From a checkpoint of a small transformer trained on Wikipedia: MLP 1280 SwiGLU.
MLP neurons of a small language model. Each row is named by its layer, matrix (gate and up: input weights; down: output weights) and neuron, and shows model dimensions 176-239. Each number is 50 + 10 x the weight over its row's rms, rounded and kept within 0 to 99. A neuron's up and down rows have the sign that makes its largest values positive.
After each neuron's rows, "fires on" lists the tokens most often at its 100 highest values on Wikipedia text that the model never trained on; "fires after" lists the tokens most often just before its 100 highest values on Wikipedia text that the model never trained on.

L6.gate824:57 64 47 73 40 40 45 73 56 52 60 44 41 42 49 50 47 43 48 61 54 62 48 32 56 48 41 41 45 53 35 68 50 54 50 54 44 51 60 39 44 33 47 53 42 62 51 69 70 59 59 70 68 50 49 38 40 53 74 47 52 55 41 65
L6.up824:47 45 58 53 47 58 36 48 56 60 59 48 45 52 49 56 40 59 32 36 53 50 50 38 37 47 54 51 48 54 45 45 47 64 52 35 33 45 39 61 52 34 56 24 45 38 45 48 52 39 48 71 43 48 53 58 56 43 73 53 50 49 42 55
L6.down824:40 54 46 54 36 60 36 45 69 77 54 51 60 62 60 55 48 47 65 40 60 57 67 44 39 60 38 54 68 63 44 46 23 49 56 48 37 56 56 54 60 34 53 41 51 50 49 65 60 40 59 40 56 41 56 52 45 54 51 52 55 41 60 57
fires on: "0", "1", "ed"
fires after: "2", "0", " ("

L2.gate947:54 50 44 47 57 48 53 49 60 42 47 46 55 46 64 39 50 47 64 43 51 22 60 39 43 56 50 52 58 46 52 41 39 50 44 38 42 60 31 47 40 48 43 60 49 49 46 40 29 44 50 53 45 44 46 59 38 47 54 42 47 45 54 32
L2.up947:38 54 50 55 66 49 40 58 39 43 56 67 59 50 61 57 43 44 45 52 45 54 67 46 59 25 59 25 69 50 31 42 51 60 55 39 55 52 61 51 45 39 49 59 63 49 65 53 45 60 44 52 51 51 58 45 60 50 50 42 46 61 33 40
L2.down947:54 61 44 64 45 39 46 50 46 54 46 60 54 49 51 61 49 52 50 48 55 38 44 33 57 56 69 46 56 53 50 69 50 43 34 22 38 52 47 41 65 55 44 47 35 46 51 59 66 56 58 49 47 57 66 53 33 60 52 58 51 61 44 52
fires on: "3", "5", "4", "0", "6"
fires after: "9"

L10.gate618:48 50 53 63 57 61 41 54 34 41 59 40 36 64 59 37 47 46 49 59 56 59 59 63 54 45 60 58 39 51 50 50 49 72 39 36 42 61 56 70 64 61 56 57 53 38 54 72 55 47 52 40 41 50 44 35 44 44 60 57 48 64 42 52
L10.up618:47 36 30 39 48 52 49 42 51 43 47 68 73 48 49 38 53 56 35 32 38 48 78 63 38 68 43 36 43 45 63 61 46 51 43 35 43 51 51 59 36 54 49 44 66 45 50 57 37 53 47 55 51 41 44 54 47 47 62 45 58 57 38 39
L10.down618:48 45 43 54 63 64 41 43 47 53 43 50 51 55 68 50 50 48 37 53 49 56 56 44 35 66 48 47 49 54 40 71 31 57 17 27 50 57 35 59 59 54 48 60 58 56 41 57 53 74 42 66 47 45 49 45 54 48 66 51 54 52 39 50
fires on: "9", "6", " (", "8", "0"
fires after: "1", "9", "0"

L11.gate425:61 52 75 47 46 43 48 54 50 49 50 52 57 70 48 56 41 56 57 60 42 47 42 44 35 58 63 51 36 59 39 36 41 34 38 32 40 51 40 37 44 44 40 22 36 37 45 47 53 41 44 68 52 59 53 46 44 45 65 57 52 55 54 41
L11.up425:55 38 53 50 44 72 48 54 50 54 49 49 58 57 38 54 45 69 28 47 84 51 55 61 37 63 56 54 47 69 57 50 52 54 43 46 57 48 54 59 57 54 22 38 35 39 47 58 57 53 33 65 48 52 63 53 62 45 44 31 63 52 72 54
L11.down425:43 30 40 55 47 46 41 41 53 44 49 45 68 77 53 39 44 70 51 46 50 47 54 36 46 50 63 54 46 64 49 50 45 62 67 48 54 50 44 55 72 45 63 41 52 35 60 47 58 40 51 30 64 57 47 76 37 56 63 53 64 46 42 50
fires on: "1", "5"
fires after: " ", "1", "9", "0", " ("

L6.gate855:64 48 33 53 40 38 51 31 51 51 39 52 52 47 40 64 46 70 55 44 58 53 57 47 42 72 51 30 63 46 51 45 48 55 45 36 57 54 56 40 59 55 55 56 60 46 37 47 52 54 38 33 63 62 23 47 25 48 39 38 39 51 46 54
L6.up855:44 50 35 37 58 56 47 47 71 35 53 35 58 37 37 54 32 41 33 43 38 52 48 45 58 38 38 51 77 51 44 36 54 48 47 53 46 50 61 31 40 52 54 47 50 62 44 47 30 44 42 46 54 59 46 52 58 63 55 44 61 50 48 58
L6.down855:47 43 41 43 53 45 38 51 59 42 52 50 32 52 56 42 43 50 38 60 55 70 43 43 49 63 44 38 67 55 41 48 68 61 76 31 59 48 50 40 55 66 57 45 57 49 53 58 45 50 40 52 43 53 42 50 48 65 47 44 40 60 48 50
fires on: "0", ".\n", " ", "8", "9"
fires after: "2", "1", " in"

L10.gate1024:52 62 45 45 58 37 37 56 70 40 45 40 42 69 29 61 57 37 48 54 34 55 49 58 40 45 59 47 47 61 60 57 46 42 44 63 69 57 57 50 57 33 31 41 56 43 49 29 62 36 51 54 49 43 64 48 40 44 59 55 58 49 54 42
L10.up1024:47 44 39 56 55 55 33 63 42 44 48 50 63 37 65 60 45 41 60 42 46 68 44 53 59 63 61 58 52 59 72 34 42 37 50 49 56 53 71 42 65 43 57 43 51 40 50 42 48 61 53 56 69 44 65 41 59 46 60 49 57 50 48 64
L10.down1024:46 38 44 63 46 34 56 60 45 57 73 48 35 40 30 44 46 56 54 48 46 52 52 55 51 55 44 41 65 44 54 52 59 44 48 60 52 34 65 56 54 57 41 41 45 52 44 56 49 60 50 50 41 59 51 39 49 58 59 48 24 48 33 49
fires on: "0", "9", "2", "1", " "
fires after: "2", "1", " "

L11.gate502:47 43 43 41 55 61 77 66 66 57 17 55 39 43 48 36 49 43 56 55 45 50 50 68 44 37 53 52 40 45 49 59 46 41 65 47 45 44 53 38 58 29 48 44 44 42 24 62 53 48 62 66 34 59 29 44 50 50 49 65 36 49 66 52
L11.up502:69 60 35 51 50 44 58 40 38 61 57 48 40 57 43 47 46 34 51 52 43 60 51 58 51 64 52 48 56 48 39 51 47 48 51 42 58 43 36 57 46 53 45 51 51 33 46 66 48 41 67 73 41 60 27 46 51 33 61 55 65 31 53 51
L11.down502:46 53 54 51 54 59 50 51 60 55 50 47 43 55 55 42 55 54 49 47 56 57 48 58 47 58 48 66 43 44 53 56 46 60 60 38 51 43 58 46 39 52 35 45 33 48 28 38 45 42 61 39 26 56 52 50 46 77 44 57 44 64 48 47
fires on: "9", "1", "6", "5", "2", " "
fires after: "1", "9", "0", " ", "8"

L4.gate713:50 63 29 57 53 52 45 42 44 52 53 54 53 46 45 59 45 34 45 59 50 41 28 44 49 69 71 53 41 40 43 51 54 47 47 54 45 39 32 56 33 50 65 50 53 48 45 52 43 41 43 36 71 60 60 61 40 40 72 58 36 35 36 62
L4.up713:28 49 50 40 53 68 46 45 35 57 39 33 58 30 55 44 58 35 50 56 53 40 46 64 59 41 47 55 68 39 58 40 48 29 60 57 52 40 48 42 54 52 66 54 65 39 41 41 56 55 41 47 43 41 36 47 51 33 67 49 62 50 33 48
L4.down713:47 58 51 64 46 44 40 41 66 45 47 46 61 41 64 73 58 49 45 28 37 64 71 58 54 56 41 59 49 43 45 44 40 47 16 37 43 36 56 32 53 60 51 45 61 42 39 55 55 60 75 59 52 50 35 38 39 44 44 63 54 49 43 44
fires on: "0", "2", " commercial"
fires after: "2", "0", " the"

L2.gate441:50 47 47 58 70 32 52 56 49 55 54 51 64 43 68 38 39 42 56 58 47 48 52 39 53 43 43 57 54 42 42 25 54 56 60 58 57 36 62 43 36 41 61 53 59 48 37 42 42 37 46 49 55 38 60 38 50 47 55 39 31 34 53 52
L2.up441:51 29 43 37 52 42 48 72 28 61 49 62 45 47 65 46 59 47 59 66 57 47 52 53 55 34 47 53 35 51 46 54 52 43 45 36 38 56 50 33 42 45 49 48 48 65 41 59 41 35 45 63 54 37 54 50 61 43 57 43 44 62 55 52
L2.down441:54 44 55 56 20 60 37 38 65 59 44 47 33 53 49 57 60 54 47 37 39 56 38 51 50 31 45 54 33 27 53 38 61 40 47 59 26 49 59 46 64 47 43 44 38 45 48 66 54 70 60 47 35 51 58 50 60 46 33 41 39 60 47 46
fires on: "0", "6", " bo"
fires after: "0", "9"

L10.gate512:42 54 33 80 54 53 58 47 41 63 40 66 58 59 55 39 55 53 64 36 72 42 74 66 37 64 70 60 47 43 44 46 55 47 46 39 48 46 63 35 37 59 36 61 54 53 59 50 51 47 53 48 48 27 57 47 19 46 54 39 62 55 45 43
L10.up512:58 46 48 46 58 54 32 70 31 40 54 50 49 51 27 53 52 56 50 56 38 59 32 60 60 55 53 52 68 49 41 59 48 54 50 37 45 33 37 53 40 41 40 34 50 60 51 46 57 53 55 47 45 51 46 30 55 42 66 38 51 52 33 54
L10.down512:39 51 54 33 58 48 52 32 43 39 30 55 52 60 70 48 60 34 57 49 67 50 53 33 46 45 56 62 64 48 49 37 74 41 61 37 62 58 59 59 42 61 47 48 29 60 58 49 43 50 51 63 47 75 50 54 42 60 48 42 68 43 64 42
fires on: "9", "6", "0"
fires after: "1", "2", "0", "9"

L11.gate402:53 48 45 54 54 63 55 76 41 47 60 42 35 57 50 42 49 60 48 62 51 32 37 56 59 39 44 45 50 62 41 46 51 52 37 47 50 54 56 49 58 51 51 48 44 61 37 51 50 47 54 59 68 42 24 65 39 45 61 46 49 61 57 57
L11.up402:54 56 48 44 59 39 29 57 48 42 54 64 42 46 47 54 47 51 52 67 49 59 46 60 60 68 41 61 55 57 44 48 56 32 27 57 48 53 27 46 51 60 40 58 45 47 49 50 48 58 56 71 59 53 53 67 53 39 50 43 54 52 65 64
L11.down402:32 59 34 38 38 56 43 52 54 51 49 37 50 39 48 57 34 52 34 56 70 67 62 50 65 69 50 51 44 56 56 49 48 58 60 54 49 47 48 32 50 49 36 51 60 69 51 45 55 41 50 57 43 51 49 46 49 61 41 49 65 61 62 65
fires on: "8", "5", "3", "4", "7", "6"
fires after: "1", " ", "2"

L2.gate1179:37 56 49 41 48 43 59 69 58 55 41 52 49 49 37 52 43 37 29 34 37 38 28 46 62 53 65 48 65 47 54 42 39 48 37 43 46 39 56 57 37 49 58 65 57 45 60 30 50 55 60 55 39 48 62 53 25 43 51 27 38 61 68 62
L2.up1179:51 57 53 54 57 64 59 59 48 45 56 60 39 68 46 59 47 56 39 47 46 58 54 38 44 63 44 44 47 40 58 52 46 68 60 48 48 44 61 55 59 62 55 52 60 29 51 55 49 56 58 40 50 53 52 45 55 49 24 43 38 52 47 45
L2.down1179:54 46 65 49 50 48 53 55 48 34 39 34 59 31 70 40 51 54 49 65 57 52 62 46 49 41 56 43 54 54 46 57 52 38 61 60 52 52 38 46 51 43 44 44 45 64 46 64 64 34 39 52 49 57 64 55 45 41 61 53 41 49 74 60
fires on: "1", "0", "view"
fires after: "2", "6", "7", "4", " Grand", "8"

L4.gate294:53 62 54 52 54 57 54 51 62 49 40 59 44 71 35 52 40 47 39 53 47 46 50 38 57 38 56 51 55 55 45 49 63 48 43 73 48 78 49 51 59 44 43 57 46 28 38 42 57 64 45 48 50 44 58 42 48 46 56 60 61 39 45 40
L4.up294:40 52 57 52 55 46 55 54 62 51 36 45 55 53 50 53 46 24 54 50 45 55 52 61 59 53 42 51 56 50 39 36 65 47 52 62 40 38 34 46 42 47 69 73 36 46 77 50 67 58 51 32 33 67 72 41 57 56 42 44 50 55 53 58
L4.down294:34 45 57 59 58 18 53 51 36 45 48 32 70 41 57 47 46 34 49 50 48 57 37 74 55 52 47 47 49 46 46 40 49 46 80 41 56 50 56 53 34 58 56 57 50 61 59 60 48 40 48 48 46 75 43 45 60 41 51 50 47 63 49 51
fires on: "1", " number", " Family"
fires after: "1", " at", " a", "2"

L11.gate446:49 58 34 45 49 66 53 48 56 62 53 53 52 62 32 41 56 79 62 68 34 46 47 59 45 44 37 59 50 37 59 58 51 56 40 45 46 61 36 48 50 41 55 53 44 29 33 61 43 50 50 48 40 42 34 55 65 40 60 51 49 56 58 43
L11.up446:61 46 55 44 58 45 66 44 65 53 54 40 53 72 54 48 34 65 64 39 39 45 53 62 32 54 45 52 56 56 50 72 40 59 33 41 43 56 36 41 54 35 51 62 51 43 40 48 45 37 29 39 44 61 31 53 52 51 77 47 56 66 40 68
L11.down446:53 44 53 58 59 38 49 60 58 81 41 60 57 58 49 62 51 51 57 55 39 50 49 58 45 49 37 63 37 48 52 50 54 42 61 47 62 44 37 56 50 37 42 50 41 48 42 59 33 52 43 44 51 45 48 35 59 43 69 50 47 55 58 34
fires on: " a", "2", "1", " A", "5"
fires after: " ", " and", " with", " by", ".", " to"

L4.gate5:62 55 53 43 46 39 53 66 48 30 61 48 45 53 45 38 31 55 48 60 56 44 40 22 44 38 51 46 39 49 39 33 66 53 49 48 60 41 61 45 46 65 53 42 62 34 51 45 43 54 27 58 59 82 37 51 44 44 62 50 46 56 66 39
L4.up5:53 61 67 52 64 55 51 64 52 34 47 35 44 48 46 44 52 41 40 58 37 44 56 63 46 32 61 41 51 61 21 58 68 49 67 41 72 31 49 35 37 65 50 48 62 55 63 42 54 49 53 33 42 58 49 38 56 61 45 57 43 69 47 45
L4.down5:31 59 62 50 51 51 58 42 50 55 55 32 51 37 64 51 36 51 35 58 52 54 56 81 56 49 58 50 48 47 34 64 60 37 74 56 71 49 54 46 35 56 50 32 68 47 63 59 58 36 49 50 33 64 53 35 55 50 42 67 59 59 31 48
fires on: "3", "2", "7", "1", " B", " b"
fires after: "1", ","

L11.gate330:55 53 54 27 56 63 64 65 58 51 56 50 54 48 35 47 46 44 57 65 35 35 44 54 62 65 46 36 60 48 22 36 51 69 43 41 45 53 38 55 49 41 48 52 49 49 30 47 51 51 56 57 52 54 43 65 62 49 56 65 79 36 58 58
L11.up330:47 50 55 45 61 38 50 64 48 43 43 48 50 51 36 52 65 39 57 49 68 56 57 53 54 32 60 48 46 55 53 21 47 43 46 56 56 56 45 49 45 51 40 36 38 57 41 41 44 54 52 70 32 39 48 44 43 40 55 45 58 43 51 58
L11.down330:36 67 40 55 62 70 52 49 55 40 49 41 62 50 67 41 64 57 43 57 62 46 41 51 50 54 62 63 48 53 64 30 71 44 40 37 47 56 49 57 46 54 55 39 36 47 42 23 49 46 52 71 57 39 41 58 53 53 46 59 59 51 52 54
fires on: "1", "2", "3", ",", "8", "5"
fires after: " ", "1", "2", "3"

L11.gate1128:30 46 52 57 60 49 27 56 47 56 46 37 54 61 57 58 42 46 35 53 48 45 60 53 42 57 51 41 55 34 31 57 48 42 31 48 51 50 42 56 65 61 57 51 38 44 50 46 31 69 62 49 42 56 43 55 41 54 64 60 61 35 46 53
L11.up1128:56 49 43 51 72 48 48 55 20 44 63 57 58 61 47 42 30 55 43 34 35 51 46 30 68 50 49 61 61 71 36 49 44 40 55 48 48 35 53 52 48 34 67 45 42 50 60 46 52 54 71 31 62 79 51 46 59 52 49 41 54 44 27 50
L11.down1128:63 62 61 65 52 56 44 45 61 51 47 55 50 44 48 40 55 45 58 60 71 52 45 48 46 36 52 53 65 45 45 45 41 55 34 44 39 69 41 59 23 43 40 52 57 48 37 54 48 44 32 70 36 34 59 55 56 49 33 35 43 44 62 48
fires on: "1", "0", " ft", " km"
fires after: "2", "0", "1", "4", "8", "9"

L6.gate1038:52 45 44 47 38 43 54 49 66 54 48 53 49 61 41 60 57 63 64 45 65 60 58 58 53 44 37 47 62 47 60 40 35 52 58 39 49 71 51 46 53 55 52 44 55 57 49 43 60 43 54 50 54 54 49 55 45 35 70 39 57 62 54 56
L6.up1038:44 30 52 46 34 50 59 38 44 50 49 51 55 64 51 56 44 60 55 51 59 49 53 56 53 68 62 44 50 53 63 48 49 52 46 52 52 51 50 62 48 45 51 48 50 46 53 53 54 45 49 41 48 46 41 47 56 29 59 53 50 46 65 48
L6.down1038:44 52 53 50 40 48 58 38 54 42 51 50 43 59 35 63 55 48 61 48 54 50 57 41 54 62 39 50 48 52 42 43 44 50 42 60 40 43 52 35 43 51 48 50 52 54 56 56 49 48 46 50 66 48 37 50 50 35 68 55 60 60 41 56
fires on: " time", " year", " world", " team", " United", " area"
fires after: " the", " The"

L10.gate682:61 52 54 31 38 29 45 43 62 51 37 53 26 75 38 53 52 59 59 47 45 51 50 41 52 33 56 60 52 62 48 62 44 49 55 63 54 49 69 40 48 67 46 33 63 59 68 52 55 44 62 44 55 50 42 43 25 53 54 37 49 49 45 34
L10.up682:54 16 58 54 44 36 46 55 57 44 50 54 60 52 57 57 53 44 46 39 53 37 45 63 61 68 39 35 47 51 81 64 41 47 55 50 47 62 64 57 49 38 54 59 55 41 42 49 51 50 48 61 41 46 56 43 62 48 43 57 58 51 48 37
L10.down682:40 45 58 56 58 41 58 50 34 39 57 41 35 51 41 37 48 56 42 50 57 21 47 58 51 52 50 52 51 50 46 57 46 53 38 42 47 57 54 70 52 46 61 54 38 41 38 47 56 48 36 53 43 39 57 57 47 55 51 68 41 55 39 67
fires on: "1", "2", "0", " on", " one", "4"
fires after: " ", "2", "1", " ("

L10.gate815:31 25 46 60 48 31 47 32 43 56 46 60 50 44 62 51 31 56 41 41 57 41 57 44 54 52 37 47 57 50 59 31 58 63 45 54 57 67 52 33 56 38 56 54 46 59 58 58 57 36 56 43 45 54 63 52 46 24 39 54 39 34 62 65
L10.up815:33 37 48 52 52 42 79 57 52 69 36 51 68 44 48 47 45 71 60 54 46 45 32 49 48 54 51 48 59 46 58 44 49 48 44 47 46 43 35 67 46 49 47 48 48 47 49 61 57 24 50 47 51 26 61 54 39 51 61 59 55 59 51 68
L10.down815:77 50 45 51 44 62 39 42 50 59 47 31 32 52 55 52 54 44 32 53 56 57 54 73 45 46 61 36 53 34 43 59 48 39 59 58 49 49 61 55 40 48 58 42 49 41 36 38 64 52 58 60 55 54 46 48 59 46 44 43 54 46 48 48
fires on: "0", "4", "3", "5", "6", " to"
fires after: "1", "2", "0", "6", "9", " would"

L2.gate643:41 48 24 57 58 63 40 45 47 58 55 44 56 52 63 62 40 51 43 47 53 47 48 32 54 56 54 56 34 43 25 43 60 46 55 26 52 51 57 59 54 46 56 46 47 55 45 46 52 56 58 62 60 53 67 49 33 66 48 55 43 46 55 62
L2.up643:52 61 38 45 46 20 41 38 35 52 53 50 50 59 48 57 54 51 55 46 41 49 48 45 54 62 49 36 55 50 55 50 54 38 62 32 45 49 51 47 44 48 43 58 43 50 60 46 38 51 50 45 43 51 46 42 68 54 41 47 60 72 52 53
L2.down643:33 57 47 46 42 43 44 39 44 52 59 47 47 29 64 63 43 49 46 71 67 47 52 42 55 45 53 37 49 35 44 37 60 30 19 53 45 60 50 40 44 31 49 45 41 52 37 61 45 46 60 53 58 40 32 51 52 52 57 34 60 56 60 71
fires on: "2"
fires after: "1", ",", ".", "2", "4", " km"

L2.gate1046:50 35 57 55 61 56 65 43 52 40 58 47 53 48 47 56 36 56 29 55 45 62 32 56 41 60 49 42 62 45 33 41 63 62 57 66 45 57 62 54 38 43 58 48 39 54 47 47 37 28 48 46 51 73 57 57 40 56 58 50 62 43 49 67
L2.up1046:45 56 50 49 15 50 57 61 62 65 45 44 55 51 37 66 46 50 37 48 32 43 39 59 35 71 51 32 64 70 52 46 50 45 52 56 55 52 46 61 50 63 48 34 37 47 47 58 57 52 27 67 50 71 40 46 49 49 58 51 51 53 54 45
L2.down1046:52 61 38 57 56 37 43 45 66 43 40 43 62 54 54 45 44 60 54 44 57 71 47 44 53 61 44 31 56 43 45 55 49 40 43 45 33 57 57 43 65 48 57 49 53 45 43 44 40 45 71 46 62 49 61 55 44 67 51 52 49 40 55 59
fires on: "0", "1", "2"
fires after: "9", "1", "8"

L8.gate1008:60 47 41 39 44 50 54 48 63 50 34 66 31 54 43 47 47 62 42 62 65 24 56 49 46 63 35 58 73 59 59 47 50 51 41 57 50 55 41 43 50 53 46 47 42 49 36 65 56 52 43 45 31 44 57 46 52 31 61 47 60 59 56 51
L8.up1008:46 71 56 36 41 40 46 47 37 45 55 66 48 56 37 59 52 51 49 57 42 45 55 64 48 72 52 63 57 45 44 59 56 48 39 53 46 28 42 63 58 66 58 34 46 46 47 43 47 46 51 57 45 52 58 30 40 60 57 47 51 44 60 42
L8.down1008:46 53 61 58 43 47 39 52 41 43 50 62 41 51 43 55 52 46 49 62 36 57 48 45 43 46 48 60 48 41 62 57 43 56 85 58 44 38 33 47 46 58 45 39 51 57 52 54 48 61 65 59 46 54 48 51 45 50 46 33 41 44 59 57
fires on: "===", "==", " %", " Date", " Year"
fires after: ".\n\n", " |", " |\n\n", "|", ".\n"

L8.gate709:51 51 55 40 61 71 50 61 54 52 60 46 59 44 40 41 45 57 49 53 48 41 25 64 27 47 52 37 54 51 45 51 51 65 35 54 39 56 39 41 55 52 37 50 63 47 40 49 46 48 42 55 36 38 69 44 41 46 59 55 44 46 53 49
L8.up709:57 53 39 63 37 61 54 55 38 45 61 49 60 65 74 47 62 47 49 43 41 47 64 39 51 52 50 54 58 38 55 48 66 47 44 43 50 65 57 33 47 37 53 53 68 50 36 39 71 47 55 45 47 51 53 56 46 40 76 55 38 43 40 44
L8.down709:46 32 72 52 30 43 31 59 44 54 48 47 72 52 53 57 44 66 45 44 39 54 48 55 61 49 55 38 45 44 43 57 44 49 50 46 49 66 47 40 53 72 52 38 46 39 51 12 49 44 49 65 33 59 74 41 33 35 64 57 59 40 48 51
fires on: " due", " with", " following", " after", " With"
fires after: ",", ".", " ("

L10.gate99:49 43 56 56 51 48 44 57 38 37 70 47 65 61 47 60 55 44 56 51 37 43 31 53 42 50 44 45 50 52 47 42 44 55 43 46 44 45 65 50 44 51 45 46 41 56 50 39 66 46 41 63 71 22 35 48 60 49 69 58 59 52 44 34
L10.up99:57 48 52 39 45 37 41 36 37 49 51 39 50 56 36 59 44 55 67 41 61 53 40 56 45 51 52 38 59 49 55 54 56 65 38 43 56 36 42 54 39 53 45 32 40 62 65 51 54 30 60 54 65 52 56 59 55 38 65 49 56 48 42 56
L10.down99:56 42 44 50 49 43 52 57 49 46 50 35 63 73 28 59 54 52 44 33 43 56 42 67 44 52 38 38 48 59 53 70 53 55 17 52 50 38 48 56 39 44 74 47 54 54 48 47 63 58 49 53 49 49 67 59 49 44 56 68 66 44 54 47
fires on: "2", "–", "1", "9", "0", "5"
fires after: "–", " ", "4", "7"

L2.gate1225:68 28 48 52 31 46 49 50 52 41 52 42 57 49 50 62 56 62 31 56 58 20 50 31 52 60 48 52 45 33 45 51 51 49 62 35 60 55 36 44 31 31 52 55 61 45 40 52 63 49 46 43 62 37 37 57 34 43 51 52 37 46 50 44
L2.up1225:50 48 40 50 62 54 34 60 56 56 45 72 39 42 49 43 54 44 46 43 48 62 53 42 64 47 45 56 47 48 48 57 46 55 36 49 62 59 28 44 50 46 64 36 56 61 49 60 55 44 51 42 52 57 74 47 53 49 47 66 44 53 50 45
L2.down1225:62 60 40 42 55 43 30 53 62 67 46 62 37 51 48 48 59 47 52 65 48 67 40 45 66 47 33 32 63 56 54 12 47 67 00 67 48 49 52 60 63 43 41 46 51 30 46 51 38 51 58 51 35 47 59 53 51 47 51 83 36 47 26 52
fires on: "0", " produce", "ight", " personal"
fires after: "9", "0", "1"

L4.gate1100:45 56 56 48 48 45 58 67 55 42 32 49 47 38 40 54 51 23 38 43 46 54 55 56 54 41 51 53 59 50 44 47 47 74 55 59 66 47 44 58 44 55 74 54 52 44 59 47 61 45 70 36 48 45 54 33 47 45 53 53 49 34 51 39
L4.up1100:52 51 42 56 61 56 53 61 65 44 39 48 46 57 49 49 39 47 46 52 35 41 50 43 47 29 54 47 47 57 50 38 33 79 58 53 51 64 40 45 64 67 73 42 63 43 50 53 61 43 55 38 41 55 48 37 40 33 69 45 51 50 65 29
L4.down1100:30 61 70 31 38 52 69 44 48 47 58 51 52 46 54 58 57 47 55 58 45 61 48 71 64 60 48 51 40 46 42 54 70 36 68 60 63 42 49 53 42 62 39 51 51 56 63 63 51 47 45 51 52 59 43 50 43 59 45 49 40 52 39 63
fires on: "1"
fires after: "1", "2", "9"

L6.gate272:54 35 49 41 61 55 33 65 50 49 51 45 82 34 53 59 46 29 72 52 54 47 57 73 54 43 34 47 43 59 51 53 50 55 48 46 39 37 49 70 60 37 46 45 64 42 57 61 47 45 33 50 69 49 36 51 56 41 60 39 39 45 58 51
L6.up272:50 53 50 35 38 36 62 42 53 50 40 63 59 53 53 52 41 52 51 58 48 37 59 48 61 46 49 60 50 50 65 53 41 53 40 38 63 44 71 51 48 32 47 55 43 44 64 64 52 56 40 49 44 45 43 47 50 43 52 42 53 38 54 57
L6.down272:49 46 34 50 61 58 56 61 63 44 32 42 52 65 63 70 50 42 39 42 42 42 44 40 47 52 50 40 49 59 50 70 30 50 33 56 60 50 53 56 49 64 62 55 41 56 45 41 54 60 49 54 32 56 44 42 38 51 73 44 39 47 26 54
fires on: "1", "0", " football"
fires after: "-", "–", "1"

L6.gate1040:28 37 56 51 51 57 46 53 50 51 51 42 58 52 59 64 51 57 66 42 47 49 51 54 54 34 49 55 69 47 59 51 32 41 44 68 56 45 63 54 44 43 58 40 63 36 51 78 54 29 53 37 57 36 50 54 50 57 57 51 43 57 49 60
L6.up1040:62 56 50 54 55 53 54 55 33 40 47 49 59 60 41 42 30 44 66 37 33 62 36 30 49 52 65 53 41 41 51 33 50 39 47 63 48 57 55 50 39 35 33 59 34 64 39 48 50 36 34 59 55 67 52 40 47 54 44 48 59 50 31 42
L6.down1040:34 60 43 39 77 65 50 46 44 49 43 57 42 61 58 63 55 64 52 48 60 43 46 63 51 51 55 44 55 56 47 57 38 50 50 62 65 51 73 44 56 62 56 35 54 43 45 58 41 49 67 44 50 65 49 40 33 36 54 33 27 40 35 41
fires on: "8", "0", "5", "6", "3", "7"
fires after: "0", "1", "2"